config.toml
vocab_size = 2064
hidden_act = "squared_relu"
norm_eps = 1e-05
positions = "rope"
init_std_qkv = 0.0425
init_std_o = 0.0
optimizer = "adamw"
learning_rate = 0.00157
lr_mult_qkv = 0.4
beta1 = 0.9
beta2 = 0.98
lr_head = 0.00541
warmup_steps = 251
schedule = "cos"
train_tokens = 369100000
MLP neurons of a small language model. Each row is named by its layer, matrix (up: input weights; down: output weights) and neuron, and shows model dimensions 80-207. Each number is 200 + 20 x the weight over its row's rms, rounded and kept within 0 to 999.
After each neuron's rows, "fires on" lists the tokens most often at its 100 highest values on Wikipedia text that the model never trained on; "fires in" lists the words (lower case) most often at its 100 highest values on Wikipedia text that the model never trained on. A number after a token or word is its count.

L7.up864,192,167,201,211,202,191,180,195,197,194,195,220,201,185,192,172,201,201,191,210,248,196,200,211,174,221,229,203,224,199,206,211,198,170,204,209,240,188,188,192,226,178,212,212,176,236,196,177,178,168,207,174,188,187,203,240,205,200,204,198,224,183,200,208,211,211,202,178,225,202,209,188,221,182,172,205,219,235,235,214,256,223,198,204,197,186,241,185,205,231,193,191,215,202,207,234,161,174,194,213,231,223,198,217,217,182,190,183,204,189,188,200,187,230,202,164,197,194,198,210,201,234,219,185,208,205,206,228
L7.down864,205,206,243,175,196,226,169,201,191,227,192,190,180,196,193,219,184,195,168,186,176,161,218,183,232,212,209,209,195,209,215,222,208,211,211,211,240,159,199,221,158,210,181,213,170,207,181,207,178,195,185,202,164,186,211,215,223,190,200,167,226,193,193,201,196,193,185,218,242,166,206,228,179,192,160,160,216,227,166,226,185,224,192,187,236,194,170,229,200,204,189,217,231,198,197,164,206,188,194,219,187,215,222,151,171,235,207,210,224,184,194,167,204,229,221,213,198,209,190,205,201,193,180,186,202,166,222,216
fires on: " of" 62, "ow" 13, "ign" 8, "ient" 5, " sign" 4
fires in: "of" 62, "ancient" 5, "now" 5, "moscow" 5, "insignia" 4

L7.up479,238,181,184,155,220,184,231,217,174,186,189,213,200,181,199,179,174,185,164,240,217,201,170,216,175,211,214,234,206,204,184,163,208,222,210,214,209,184,203,208,200,218,205,184,206,178,195,200,204,205,223,218,223,214,223,237,189,179,194,226,184,203,185,203,202,180,193,183,188,210,199,245,164,215,197,192,150,208,196,201,222,191,177,222,176,217,210,172,190,208,217,185,189,161,223,215,201,182,141,227,212,219,195,191,200,222,186,203,187,187,194,202,232,185,208,224,211,180,196,237,211,195,187,177,190,208,210,191
L7.down479,200,219,215,184,211,181,157,205,201,231,216,201,198,221,169,183,183,231,198,205,235,228,192,213,223,202,188,206,174,206,195,171,203,236,187,238,203,175,179,201,234,194,213,165,274,157,199,168,196,207,201,239,186,183,164,220,212,167,213,214,214,192,207,203,200,173,187,187,199,179,232,205,203,212,223,189,188,198,180,202,225,173,243,216,192,202,183,196,216,200,190,203,196,190,179,189,200,236,198,220,174,193,202,212,168,202,223,149,182,193,204,198,204,174,174,218,156,216,205,228,190,186,177,175,219,150,216,158
fires on: "ode" 27, "ate" 24, "oints" 12, "oint" 11, "ace" 6, "ours" 4
fires in: "code" 21, "points" 12, "point" 11, "date" 8, "climate" 6, "hours" 4

L8.up1018,222,214,206,204,194,186,191,198,200,191,222,197,223,222,214,217,208,193,226,197,209,241,203,187,187,196,180,203,252,233,191,228,201,191,204,182,198,204,179,198,183,201,218,222,171,209,180,200,202,187,233,171,187,192,190,235,212,216,156,190,156,240,202,191,201,204,187,209,195,202,212,204,182,181,194,213,198,203,179,176,219,189,199,196,222,210,208,191,219,185,160,183,158,201,202,212,217,185,222,210,186,229,222,185,170,185,225,178,188,182,211,184,202,210,225,204,193,203,217,167,213,201,207,194,191,208,192,200
L8.down1018,180,193,190,189,193,190,223,196,181,192,216,180,223,219,214,206,191,246,216,174,187,194,206,220,196,212,187,200,208,217,196,206,210,200,217,179,241,233,214,189,216,184,206,159,221,182,186,192,203,198,224,194,174,183,172,181,199,216,216,205,179,209,189,201,229,169,191,197,161,159,213,200,191,186,167,182,209,177,179,242,204,176,191,238,156,162,208,205,195,215,225,201,202,170,225,202,230,179,210,220,196,227,175,227,198,193,197,198,229,209,198,209,196,199,177,175,205,233,231,199,192,158,201,236,220,186,222,226
fires on: " other" 18, " are" 17, " were" 14, " most" 12, " addition" 9, "vious" 4
fires in: "are" 15, "most" 14, "were" 14, "other" 13, "addition" 9, "others" 4

L7.up880,206,200,183,206,229,183,227,246,195,220,166,208,166,192,219,224,209,196,189,185,202,194,179,227,167,203,216,187,195,217,195,247,189,187,218,198,206,186,186,212,208,182,219,212,191,200,166,206,256,149,232,157,195,202,207,200,197,192,208,190,196,245,192,199,171,179,165,176,219,218,192,167,176,217,203,192,186,217,215,205,186,217,195,221,189,196,196,191,193,214,224,162,202,199,248,184,213,180,185,231,205,201,201,189,202,198,180,189,200,185,190,186,173,164,196,203,183,175,184,214,204,215,205,188,201,200,231,197
L7.down880,174,197,182,184,206,194,178,239,172,215,242,178,224,164,222,233,208,205,231,176,214,205,179,226,188,195,196,203,201,204,208,199,188,193,214,206,192,221,204,223,205,172,218,208,214,233,204,189,216,198,221,195,216,167,209,203,162,184,241,168,230,217,201,207,181,205,175,188,227,202,187,180,187,199,251,206,222,163,185,199,191,161,211,248,194,195,205,196,185,220,158,201,189,215,194,184,223,203,162,211,220,205,211,184,206,199,199,181,192,168,194,201,208,220,183,221,188,205,183,211,220,192,202,184,229,181,175,229
fires on: " War" 39, " war" 16, "ames" 14, " served" 12, " II" 8, "s" 6
fires in: "war" 30, "games" 14, "served" 12, "ii" 8, "warner" 6, "warriors" 4

L14.up36,203,176,194,173,202,199,195,215,192,169,223,212,218,198,184,185,212,201,160,203,207,214,205,212,204,184,202,229,218,177,188,264,190,175,170,193,213,207,221,187,218,223,222,248,205,187,193,175,217,171,211,203,188,227,214,206,192,210,200,184,187,222,190,216,230,199,196,215,237,203,200,196,197,184,210,212,202,220,216,200,207,188,202,252,213,201,221,205,197,184,209,201,190,192,215,203,186,231,203,199,173,195,187,152,198,207,205,173,225,208,198,210,182,196,211,199,228,210,151,193,205,207,207,218,199,202,208,160
L14.down36,209,193,166,223,214,210,183,188,217,209,183,223,219,215,219,200,230,210,156,195,252,207,154,204,212,225,210,212,210,225,177,176,223,177,180,180,151,233,195,196,214,198,205,216,210,205,211,181,191,200,202,188,189,157,215,210,199,232,194,201,206,249,226,186,196,175,212,172,209,201,221,208,241,200,235,205,194,192,175,216,237,196,188,188,232,216,194,216,214,193,190,194,220,200,166,212,215,205,183,177,201,191,213,200,200,188,226,169,240,206,226,231,213,224,148,202,212,199,215,163,211,188,196,237,203,207,221,177
fires on: " would" 26, " to" 22, " will" 13, " could" 11
fires in: "would" 24, "to" 22, "will" 13, "could" 11

L9.up11,226,200,203,214,165,201,167,199,203,164,186,203,243,201,181,214,175,206,215,215,201,188,186,185,230,201,229,176,167,223,174,188,215,200,197,192,177,191,201,206,215,188,222,259,170,219,219,175,231,208,196,195,226,217,246,209,192,215,231,184,222,191,207,227,241,222,207,190,184,214,201,176,228,192,185,178,221,191,201,209,222,195,165,183,194,192,199,221,204,181,197,174,190,209,190,189,197,211,184,203,189,187,215,191,197,193,208,229,223,186,168,206,197,174,212,164,239,205,194,214,212,178,221,212,187,208,219,215
L9.down11,212,199,201,184,195,213,220,201,215,175,195,179,246,202,191,193,204,250,176,221,182,187,194,193,219,195,196,206,192,214,203,221,199,201,156,169,213,202,234,224,190,209,196,208,172,207,182,185,182,200,218,212,206,180,178,173,192,205,183,201,194,181,199,184,220,195,227,191,184,149,179,222,200,198,175,194,198,193,187,213,188,197,203,168,201,202,185,173,239,231,185,195,220,201,195,171,208,194,195,194,186,177,218,167,188,176,183,180,189,211,210,185,197,222,220,187,192,219,188,200,201,186,201,186,188,166,195,228
fires on: " that" 91, "ther" 4
fires in: "that" 91, "whether" 4

L5.up255,238,199,213,204,184,220,182,191,195,202,200,231,225,182,220,223,203,186,170,204,216,223,203,203,197,169,212,231,184,196,192,241,178,182,188,170,182,225,203,203,199,170,203,226,182,185,190,209,206,188,184,212,205,197,219,216,181,182,176,210,179,196,254,218,154,200,177,209,223,207,208,224,202,204,220,247,174,214,228,197,191,187,211,171,182,140,226,205,204,183,194,194,192,213,183,228,195,174,176,226,163,221,187,173,178,206,185,202,215,197,152,204,170,251,218,174,228,214,202,207,198,193,218,222,204,171,205,217
L5.down255,182,213,213,202,196,272,180,208,178,212,184,208,201,192,209,232,222,199,200,215,174,219,224,183,217,192,198,199,170,227,207,189,190,201,191,180,174,196,196,236,190,200,222,199,188,186,186,214,189,223,189,215,199,192,176,204,216,181,204,195,210,188,224,204,184,178,205,202,218,168,167,211,232,189,220,234,207,188,192,233,207,178,206,184,198,206,192,182,186,200,204,220,160,209,192,206,215,201,176,187,205,215,178,217,232,233,215,170,236,166,190,207,175,210,204,214,192,198,219,185,176,181,222,239,206,191,185,254
fires on: " he" 70, " He" 28
fires in: "he" 51, "heavy" 6, "hearing" 6, "heart" 5, "head" 5, "height" 4

L9.up908,230,193,165,188,208,200,187,207,194,176,215,211,181,208,225,182,200,173,213,261,172,205,192,225,177,195,200,224,173,203,183,234,192,182,188,162,174,224,204,178,215,197,171,231,174,175,191,180,197,177,234,189,215,214,199,203,181,216,188,222,220,216,213,206,228,206,182,178,177,199,196,203,209,216,163,192,194,207,226,207,222,204,190,198,209,165,191,225,215,211,214,168,212,221,203,191,214,182,203,198,201,206,232,216,148,171,173,188,206,182,215,177,237,209,198,153,198,209,181,199,214,225,200,206,192,193,230,196
L9.down908,193,228,201,206,206,201,205,201,202,264,215,199,231,164,222,191,209,227,223,182,216,190,194,185,213,210,180,225,233,191,227,211,231,202,198,224,186,235,208,191,181,232,174,208,240,192,213,202,206,208,247,220,168,220,187,191,180,227,172,154,145,179,214,205,214,217,201,212,193,174,160,206,191,196,207,176,229,195,198,191,183,191,207,180,177,190,191,184,196,226,224,211,215,178,200,192,202,174,215,193,183,239,224,221,187,172,239,211,184,183,188,207,205,177,184,240,197,210,187,201,225,171,185,192,214,219,219,200
fires on: " major" 14, " main" 12, "or" 11, "on" 9, "ajor" 8, "ant" 8
fires in: "major" 12, "majority" 10, "main" 9, "significant" 7, "minor" 6, "common" 6

L7.up164,210,199,183,212,191,214,196,205,195,176,202,205,201,185,182,186,210,203,185,217,225,184,180,193,208,209,221,203,181,177,204,192,219,187,190,178,200,190,192,192,214,164,210,212,187,172,208,162,237,216,214,195,221,199,213,215,195,254,221,174,185,220,167,205,222,192,192,220,188,208,190,219,191,218,193,214,210,181,215,185,188,200,169,182,160,194,197,195,205,175,204,177,193,214,205,200,188,217,204,166,205,219,224,205,199,206,185,227,209,182,157,182,178,196,204,176,197,184,214,226,220,198,214,210,189,190,213,200
L7.down164,202,228,193,204,227,191,206,188,209,176,210,226,202,193,224,204,207,180,162,235,196,168,200,205,222,186,182,211,186,243,239,201,208,236,232,183,209,133,166,190,215,195,181,195,170,202,177,215,187,182,162,190,209,171,192,222,223,215,193,187,217,189,202,204,213,200,184,189,194,171,205,223,190,192,201,208,196,198,182,198,188,211,206,197,225,206,198,196,213,198,201,218,223,222,172,170,206,219,189,167,196,180,207,214,213,199,211,205,185,170,158,204,203,194,191,219,211,213,216,193,209,200,167,203,210,169,188,168
fires on: " first" 37, "ant" 10, "and" 8, "ional" 6
fires in: "first" 37, "regional" 6, "plant" 6, "assembly" 4, "population" 4

L9.up953,176,222,188,224,177,189,204,213,215,207,218,157,215,218,197,202,187,194,202,197,220,204,200,233,212,173,171,201,205,183,184,224,190,193,181,234,236,201,187,207,218,213,209,205,200,191,203,205,225,171,191,151,177,184,212,205,193,206,219,198,214,213,215,162,224,231,196,188,188,210,195,195,215,210,193,177,176,213,195,205,200,232,210,175,200,160,199,164,208,197,201,197,194,245,220,207,222,210,153,204,199,172,209,195,203,193,221,224,226,222,179,199,200,218,210,204,179,201,198,223,210,218,190,203,207,220,183,168
L9.down953,214,210,213,202,179,195,158,198,206,221,188,190,190,211,170,162,179,206,203,211,216,201,216,182,203,191,189,197,215,191,213,208,205,205,228,186,238,198,220,199,185,206,182,176,200,193,187,233,178,195,187,219,196,184,209,199,235,178,198,189,186,191,159,194,217,227,204,192,181,206,216,182,218,190,169,188,217,196,165,231,208,210,227,179,234,205,201,215,206,223,210,220,184,204,214,220,221,248,191,214,195,188,216,242,217,215,202,210,262,205,204,225,228,211,185,203,185,202,231,179,199,183,165,161,221,178,170,197
fires on: " not" 65, " of" 14, " describ" 13, "ot" 7
fires in: "not" 49, "of" 14, "described" 9, "notable" 6

L10.up710,186,183,225,211,207,232,187,221,201,164,213,198,230,204,176,170,196,190,185,211,214,139,202,204,213,190,166,192,209,200,214,192,190,198,180,163,216,229,247,193,239,196,197,196,192,211,202,230,193,204,179,190,215,204,212,204,200,213,205,211,192,247,239,229,201,191,208,206,206,211,192,201,219,213,193,185,191,206,250,172,186,214,222,188,212,213,212,203,200,201,216,181,208,240,211,189,208,195,185,218,211,210,202,201,198,178,181,225,229,230,190,206,188,189,179,190,196,204,219,223,196,245,204,212,210,202,179,209
L10.down710,179,155,203,197,199,224,226,196,190,201,209,196,241,188,207,174,208,205,188,186,201,203,211,191,163,202,206,174,239,210,215,205,228,174,203,152,175,198,231,185,211,224,172,182,207,222,211,201,182,248,185,221,205,160,165,202,213,202,194,196,195,189,178,213,205,217,224,196,212,188,229,184,210,191,192,214,221,189,215,184,158,208,218,189,202,205,180,176,191,201,217,194,192,197,204,176,197,177,191,191,234,210,212,165,203,218,185,233,185,187,200,183,193,173,192,191,170,228,221,210,165,200,198,229,177,180,162,189
fires on: " for" 66, " For" 16, "or" 13, "for" 5
fires in: "for" 65, "forward" 5, "former" 4, "foreign" 4, "force" 4, "forced" 4

L3.up403,213,204,232,224,222,178,180,223,197,171,201,180,158,225,186,232,186,183,180,203,244,214,202,202,180,188,225,218,199,199,187,201,196,167,200,208,188,156,226,165,181,162,222,198,172,208,194,209,217,164,209,217,174,208,210,218,175,215,214,196,179,212,243,186,176,202,187,210,210,213,204,216,178,177,216,198,237,191,216,181,222,222,184,225,189,140,216,210,218,192,218,194,169,212,217,227,169,181,231,197,197,212,165,211,212,216,196,224,199,193,172,173,214,203,193,205,209,184,191,206,214,205,240,214,201,219,161,204
L3.down403,175,192,181,209,190,203,228,195,205,165,187,244,214,184,183,205,195,173,176,201,196,219,216,186,180,167,201,219,214,202,170,202,202,228,206,141,210,226,220,183,214,225,167,217,214,222,189,194,212,208,186,232,224,184,206,188,218,204,224,187,193,220,248,184,186,210,200,222,227,181,196,180,180,207,195,214,181,204,214,201,234,203,158,199,180,180,194,220,234,179,199,222,196,219,203,177,193,204,203,178,213,217,246,193,182,227,215,191,217,202,216,191,184,194,203,171,214,209,183,227,183,184,218,206,204,199,214,209
fires on: " of" 21, "yl" 14, "el" 9, " Sil" 8, " Cl" 7, "hel" 6
fires in: "of" 21, "melanochyla" 8, "clade" 7, "silver" 6, "north" 5, "sylt" 4

L8.up457,182,209,220,203,193,206,192,208,223,185,164,209,186,200,192,206,203,197,208,194,224,210,216,185,214,181,203,197,237,184,184,226,193,188,201,183,189,189,226,184,236,165,180,182,191,178,184,176,177,162,181,215,177,196,173,214,209,196,197,216,187,222,213,233,196,195,230,205,232,204,187,198,202,181,205,158,222,231,241,202,207,206,206,164,220,204,220,200,207,226,266,155,176,181,214,246,195,204,178,209,219,188,214,231,201,193,214,206,206,176,199,208,217,223,165,195,204,177,181,208,207,219,177,185,221,221,209,188
L8.down457,231,200,210,214,178,204,224,211,205,190,199,196,203,228,184,212,199,165,212,206,184,194,201,196,189,214,215,181,219,180,219,254,186,203,196,223,201,180,192,191,192,186,166,195,162,187,195,219,178,193,211,200,173,190,207,226,205,194,173,211,202,192,225,225,191,187,202,186,194,203,229,211,209,151,202,212,201,187,207,169,193,203,194,145,221,204,218,228,195,217,193,197,170,199,190,202,202,240,198,158,207,167,211,184,224,223,226,213,207,198,226,205,203,210,186,218,191,192,163,217,179,202,200,203,209,206,174,169
fires on: "ion" 33, "it" 12, "ital" 11, "ver" 11, "ional" 9
fires in: "version" 15, "professional" 9, "committee" 9, "hospital" 8, "region" 7, "north" 6

L7.up264,190,227,205,171,219,196,207,198,193,186,181,189,223,191,177,218,211,190,168,176,227,223,218,231,188,217,176,230,201,198,214,186,240,206,174,208,193,232,181,170,199,193,187,199,197,159,187,195,195,213,216,155,230,231,190,231,194,234,197,205,189,189,194,227,229,184,176,181,198,206,211,213,230,196,194,214,202,205,224,207,204,210,174,214,208,199,203,166,217,177,184,197,181,186,215,216,239,181,205,185,211,231,202,166,171,196,183,205,201,190,188,185,210,184,233,202,206,231,204,213,203,201,218,186,189,213,168,185
L7.down264,203,193,198,192,195,207,175,180,193,199,203,228,203,193,178,204,204,228,178,217,222,187,227,191,193,191,216,169,240,183,267,173,197,221,195,196,189,219,186,184,207,205,236,176,197,156,217,195,196,221,208,215,180,165,216,198,209,179,193,181,185,151,197,184,216,194,204,180,143,203,178,183,229,232,245,223,195,181,219,198,193,231,202,209,202,238,208,191,200,181,200,255,209,214,185,203,219,184,172,193,212,219,198,197,211,165,197,223,265,203,195,237,181,162,255,198,238,186,187,221,212,188,206,209,192,198,214,247
fires on: " from" 22, " since" 15, "ge" 11, "ince" 10, "o" 9, " well" 7
fires in: "since" 22, "from" 22, "well" 7, "aegean" 6, "software" 4